{"n_head": 6, "n_kv_head": 3, "activation": "tanh_gelu", "norm_eps": 1e-06, "bias": "all", "tie_embeddings": true, "init_std_o": 0.00854, "lr": 0.00166, "beta2": 0.99, "decay_fraction": 1.0, "decay_shape": "linear", "final_lr_fraction": 0.05, "batch_tokens": 32768}
MLP neurons of a small language model. Each row is named by its layer, matrix (up: input weights) and neuron, and shows model dimensions 80-175. Each number is 50 + 10 x the weight over its row's rms, rounded and kept within 0 to 99.
After each neuron's rows, "fires after" lists the tokens most often just before its 100 highest values on Wikipedia text that the model never trained on. A number after a token or word is its count.

L3.up387:66 54 30 57 58 35 41 55 59 40 48 56 53 59 54 57 65 47 53 60 34 50 57 76 44 54 49 41 43 58 52 42 66 52 46 75 41 48 58 68 43 64 60 57 54 52 53 49 57 50 50 40 49 57 48 47 57 65 57 50 40 49 41 50 64 47 43 43 50 50 72 67 42 47 58 60 48 50 45 37 62 62 46 48 63 56 34 44 32 34 56 49 68 35 49 60
fires after: "=" 61, "-" 7

L3.up462:66 61 46 57 68 44 57 51 42 63 54 64 40 47 49 53 47 62 41 36 60 41 67 66 52 37 55 52 51 56 46 56 26 56 38 55 47 39 44 45 64 69 41 52 49 51 47 56 60 61 53 57 44 57 38 38 68 38 49 53 49 55 44 44 35 50 44 47 41 76 44 53 56 66 56 37 40 42 56 41 46 55 51 69 71 44 21 53 62 46 49 47 58 52 66 39
fires after: "|" 53, " |" 14, " the" 4

L3.up687:51 60 42 50 39 38 55 47 74 60 51 53 53 55 50 42 55 43 40 44 57 54 57 53 30 53 38 37 59 53 47 45 35 40 44 46 45 36 36 58 52 49 63 55 62 52 58 60 60 71 47 62 38 47 58 51 58 63 52 44 58 50 41 59 53 46 37 54 44 39 57 56 69 50 33 55 52 31 45 58 55 47 30 40 65 64 50 54 52 47 34 64 63 40 52 33
fires after: " in" 53, " to" 7, " 18" 4

L2.up324:59 72 45 61 63 82 46 63 53 49 59 57 59 46 59 34 65 45 59 40 46 52 48 50 47 60 52 46 60 66 63 44 67 55 26 60 52 37 47 48 47 52 42 50 51 37 44 52 50 50 29 65 45 55 43 43 35 44 48 54 36 48 28 56 71 52 57 52 48 66 45 42 36 33 43 49 49 54 50 56 46 61 45 46 65 53 46 43 55 43 59 48 51 43 47 47
fires after: "=" 35, "\n\n" 14, " /" 5

L2.up608:63 65 27 48 54 53 49 67 43 50 60 56 51 46 53 46 60 45 55 54 58 52 70 73 48 49 51 58 62 47 40 58 54 55 30 53 47 44 60 49 58 58 30 64 47 45 59 59 42 55 46 70 51 34 47 38 55 48 45 39 53 54 41 45 71 54 42 45 65 47 56 51 27 44 63 59 37 45 30 43 46 47 52 41 75 55 48 52 46 60 34 39 57 49 55 44
fires after: " (" 22, "–" 15, "." 14, "′" 5

L2.up502:65 48 59 54 53 43 51 63 52 42 52 53 58 46 61 49 27 44 40 46 33 57 53 51 60 62 32 42 38 58 75 70 55 47 30 52 41 52 61 51 42 74 46 50 61 42 52 64 50 51 48 50 57 47 60 49 51 42 61 38 51 51 34 60 52 40 54 67 63 43 62 44 29 26 38 59 44 54 38 48 64 50 54 56 56 61 42 43 46 47 41 59 60 37 48 41
fires after: "=" 48, "\n\n" 15, " =" 4

L3.up410:57 45 48 56 39 59 60 63 45 32 59 43 43 48 51 46 30 54 51 53 55 46 49 64 61 40 51 62 41 57 58 56 52 66 31 67 59 57 57 27 56 68 50 47 59 70 41 50 46 32 46 62 26 33 65 38 34 67 53 37 31 56 56 49 42 37 51 53 50 58 50 64 43 45 60 47 29 58 54 46 42 47 53 70 50 33 48 45 60 52 48 55 39 53 41 55
fires after: "\n" 29, "K" 5, "B" 5, "\n\n" 5, "Th" 4, "V" 4

L2.up727:56 84 55 45 51 60 53 47 64 53 52 61 48 48 49 41 50 62 47 38 34 57 79 65 66 38 43 50 45 38 37 44 55 48 23 48 44 48 62 61 54 63 41 49 45 49 51 60 44 58 51 43 66 32 56 43 47 59 51 55 47 41 45 42 34 63 35 42 50 69 41 63 69 54 61 38 45 41 56 63 31 43 54 54 59 77 44 54 39 33 40 47 52 42 61 46
fires after: "  " 46, "\n" 28, " |" 14

L2.up603:53 45 58 53 55 63 55 61 62 42 59 44 56 61 39 54 64 51 41 55 45 63 52 54 53 60 48 53 47 48 52 58 63 39 63 49 40 53 59 46 58 57 47 41 51 45 49 35 76 54 59 51 36 53 44 43 59 48 61 42 45 74 45 51 48 43 45 49 65 56 66 45 46 53 51 70 58 57 37 49 50 48 33 51 48 60 41 54 36 39 44 45 51 46 29 69
fires after: "=" 47, "\n\n" 20, " =" 7, "s" 4

L3.up124:62 42 49 52 53 48 35 55 53 50 59 53 55 48 50 36 32 52 37 64 61 53 52 66 46 63 38 54 34 62 58 39 66 39 28 53 52 56 59 54 57 58 45 55 48 48 53 28 47 44 53 52 28 48 58 41 40 41 72 41 47 52 34 66 34 37 42 50 61 58 48 70 53 54 54 54 41 51 45 39 44 57 56 59 54 35 45 53 48 49 48 55 62 40 65 51
fires after: "\n" 46, "|" 29, "\n\n" 13, "-" 12

L3.up470:61 46 42 49 51 58 47 51 49 56 45 53 52 66 60 50 29 45 57 36 46 59 69 74 50 45 33 61 39 63 51 56 49 33 34 51 39 43 62 55 42 63 63 64 62 51 31 43 45 45 44 55 31 48 48 43 46 51 48 48 51 52 32 54 37 49 58 40 52 40 54 55 48 42 54 35 38 60 34 43 68 65 56 44 66 44 38 55 38 55 54 52 47 46 51 58
fires after: "\n" 45, "." 38

L2.up277:60 66 55 64 46 67 56 53 56 47 59 63 61 59 52 37 34 56 55 32 35 50 64 53 62 41 59 55 54 62 69 46 48 51 47 49 52 35 40 45 42 59 50 62 63 30 32 53 46 60 42 66 38 49 43 26 53 43 55 46 57 51 42 52 67 48 53 59 42 62 49 37 39 61 30 54 46 54 43 67 30 60 49 51 64 65 51 49 50 56 30 31 41 47 60 33
fires after: "." 18, "\n\n" 14, ")" 11, "=" 11, " =" 4

L3.up36:65 35 46 53 45 42 60 64 50 64 54 44 57 46 63 59 55 32 50 54 55 71 54 52 38 57 48 56 46 68 60 60 43 52 38 42 34 40 42 62 51 52 44 47 56 47 56 42 50 47 48 52 51 51 46 31 41 55 62 36 59 58 33 58 34 37 50 49 42 47 46 60 61 45 55 53 49 48 58 41 46 57 45 52 61 42 51 55 44 52 45 40 61 39 52 60
fires after: " |" 34, "," 25, " —" 4, "|" 4

L2.up361:57 71 42 51 58 51 62 55 61 61 55 47 52 52 44 58 59 41 46 31 49 53 56 45 35 69 41 43 53 54 45 66 54 35 43 48 40 43 58 53 46 65 47 61 54 48 58 49 53 43 42 62 38 54 46 57 63 70 53 59 53 61 29 61 61 60 37 38 60 66 59 65 42 22 35 56 44 56 46 68 58 58 35 46 68 58 44 47 37 38 47 60 65 25 47 54
fires after: "=" 41, "\n\n" 14, "\n" 7, "-" 6

L3.up562:54 44 54 45 40 62 58 68 37 35 56 39 69 49 53 43 37 47 54 55 50 69 56 64 51 71 56 55 55 59 55 64 68 56 36 46 38 61 50 56 69 60 45 42 39 49 48 36 51 58 34 67 38 40 61 41 47 50 63 49 35 52 40 50 54 56 64 51 61 42 37 60 45 61 56 47 46 49 44 44 56 45 37 55 41 49 38 39 52 38 51 66 54 55 54 53
fires after: "\n\n" 20, "." 18, "=" 9, "\n" 9, "F" 6, "Rec" 4

L3.up292:48 37 57 44 37 56 68 51 50 55 41 46 57 39 58 49 57 39 41 52 59 71 46 76 51 48 38 51 50 69 46 65 52 58 52 61 41 45 42 52 80 48 51 67 48 48 57 46 36 54 36 58 43 49 56 42 37 64 47 38 59 41 37 63 40 41 59 41 56 26 39 58 41 44 54 66 27 45 31 68 56 67 47 46 53 27 60 43 47 52 61 48 49 51 57 61
fires after: "." 47, "," 21, " However" 5

L2.up629:45 66 46 64 52 47 72 62 45 49 54 61 50 55 66 33 37 59 43 44 29 55 74 62 48 49 62 52 42 71 56 48 32 51 56 43 56 37 50 56 57 57 43 68 57 47 63 47 46 46 50 60 29 60 38 34 70 53 50 52 20 41 44 41 61 24 43 48 51 56 39 77 42 41 49 51 35 52 48 59 65 46 35 61 63 46 30 53 44 51 49 48 63 48 62 43
fires after: "\n\n" 24, "-" 21, "\n" 12, "=" 5

L3.up273:65 51 49 62 61 50 55 42 48 29 42 46 55 54 57 54 30 58 62 54 49 50 47 54 61 54 48 51 41 69 82 58 45 28 37 57 42 55 58 44 40 58 35 61 47 58 43 47 60 53 30 63 35 37 58 47 52 47 58 49 45 48 43 60 60 39 57 49 68 54 55 54 37 32 59 54 44 51 30 66 54 58 58 52 49 41 47 49 55 46 43 60 41 56 45 45
fires after: "\n\n" 62, "\n" 18, "=" 9

L3.up288:64 66 55 55 65 52 59 63 45 29 56 41 69 44 62 47 35 62 51 48 48 55 72 77 62 66 42 45 46 64 58 57 56 50 39 42 40 55 65 58 64 54 47 54 39 66 54 32 39 45 61 59 22 37 49 45 29 74 44 47 37 52 38 56 58 40 39 49 49 59 39 63 37 49 58 48 43 66 52 40 53 35 49 50 50 44 51 41 45 43 57 57 55 46 51 51
fires after: "\n\n" 33, "\n" 28, " (" 16, " \"" 10, "=" 6, "(" 5

L2.up626:61 59 41 52 47 66 55 56 37 59 60 66 48 46 59 60 38 48 37 30 31 48 52 71 64 47 37 52 47 49 44 54 52 64 40 49 44 35 57 47 59 76 53 54 68 51 49 43 42 44 46 69 42 51 38 48 57 47 50 52 45 55 39 57 48 32 36 39 66 64 39 44 23 49 38 69 37 55 46 45 53 55 51 37 71 51 42 60 43 42 38 60 55 48 47 52
fires after: " |" 31, "|" 11, "–" 10, ":" 4, " (" 4

L2.up743:56 62 32 51 36 59 48 74 59 57 52 63 62 48 57 56 44 47 47 37 42 60 59 52 56 48 77 56 48 55 61 50 33 43 62 39 35 28 59 53 39 65 44 59 54 55 61 47 55 64 53 41 54 44 48 39 68 52 40 50 56 63 33 52 66 44 48 55 59 47 56 51 34 56 35 51 45 51 42 46 49 61 44 39 61 54 27 59 47 35 45 71 54 43 38 52
fires after: "=" 23, "\n\n" 17, ")" 5, "e" 4, "u" 4, "s" 4

L3.up230:63 42 50 39 29 45 57 53 56 44 64 60 47 47 47 40 40 42 69 42 57 49 56 55 46 55 36 63 39 49 52 49 71 46 38 55 41 55 23 52 50 73 62 34 77 49 34 63 52 43 45 54 34 50 58 55 73 60 46 41 50 44 44 56 40 49 30 30 43 46 50 54 49 58 47 44 43 65 40 35 80 55 52 50 57 49 55 66 42 37 52 47 45 50 46 38
fires after: " the" 30, " on" 9, "," 7, " to" 7, " at" 7

L3.up214:50 67 58 54 50 64 52 41 50 53 52 51 61 43 53 53 46 54 52 45 46 73 64 60 40 55 25 61 52 53 63 50 52 51 27 58 36 41 37 46 62 47 66 45 49 25 40 38 55 49 44 65 54 46 38 34 55 54 65 18 52 43 35 53 45 48 47 44 79 39 51 54 43 33 35 64 41 45 49 54 51 46 43 55 44 47 62 39 47 62 42 65 51 43 61 61
fires after: " in" 34, " In" 14, "In" 12, " January" 4, "," 4

L3.up259:66 48 36 52 42 56 40 52 50 53 49 52 63 67 59 43 44 35 42 34 41 63 67 69 50 44 50 63 51 52 51 50 41 37 44 47 48 41 52 41 36 65 64 60 64 49 45 53 55 55 49 53 40 54 60 34 68 50 34 44 60 55 32 51 42 43 62 47 47 42 50 55 50 52 40 35 42 45 42 50 60 74 54 40 78 51 44 60 46 51 46 62 53 38 50 52
fires after: " in" 18, " on" 12, "-" 11, " of" 10, " to" 5

L2.up720:47 40 45 48 44 44 59 65 60 68 51 44 50 59 50 77 70 43 50 47 36 56 44 50 47 77 39 47 46 60 55 71 52 49 53 40 49 50 59 59 40 53 39 57 54 47 43 35 53 46 46 57 43 42 35 62 47 61 48 54 66 52 48 59 59 48 45 52 69 48 67 44 27 38 40 59 51 48 24 58 60 47 44 25 47 47 46 63 45 43 56 61 42 59 61 60
fires after: "=" 30, "\n\n" 16, " (" 15, " of" 7, "–" 6, "-" 4

L3.up147:57 61 52 51 55 46 54 48 47 67 50 57 56 40 63 53 45 57 53 35 36 63 67 57 44 65 49 59 39 48 47 58 35 36 50 47 56 41 51 58 63 53 57 66 58 34 48 47 58 46 41 62 37 53 59 27 36 40 50 63 66 58 38 68 59 48 51 44 39 66 36 56 50 29 60 44 59 52 50 53 44 43 32 62 63 39 44 57 48 40 41 72 48 57 57 30
fires after: "-" 22, "," 17, " and" 16, " |" 9, " (" 4, ";" 4

L3.up206:47 52 50 61 52 67 48 61 54 42 51 63 59 68 47 34 42 51 41 41 45 57 53 59 61 54 43 41 32 51 54 50 66 50 31 66 38 61 58 47 40 44 51 61 56 55 50 52 57 41 40 63 50 61 65 48 43 58 63 39 28 44 41 52 52 45 39 48 41 59 61 69 64 41 48 57 43 55 45 55 64 47 46 76 58 54 53 50 42 45 60 59 61 29 42 63
fires after: "=" 69, "\n" 15, "\n\n" 7

L3.up757:70 48 41 42 61 49 45 57 45 63 42 49 42 43 46 49 33 44 42 42 53 65 42 73 45 56 41 60 45 50 72 40 61 57 32 39 47 37 58 47 65 65 37 40 48 51 59 21 46 49 53 48 36 36 59 51 47 55 59 46 46 44 42 53 41 47 50 53 62 56 45 39 43 46 41 50 41 49 48 58 70 62 63 51 49 41 56 53 49 33 56 58 54 37 44 54
fires after: " |" 53, " 3" 5, " 4" 4, "." 4, "\n" 4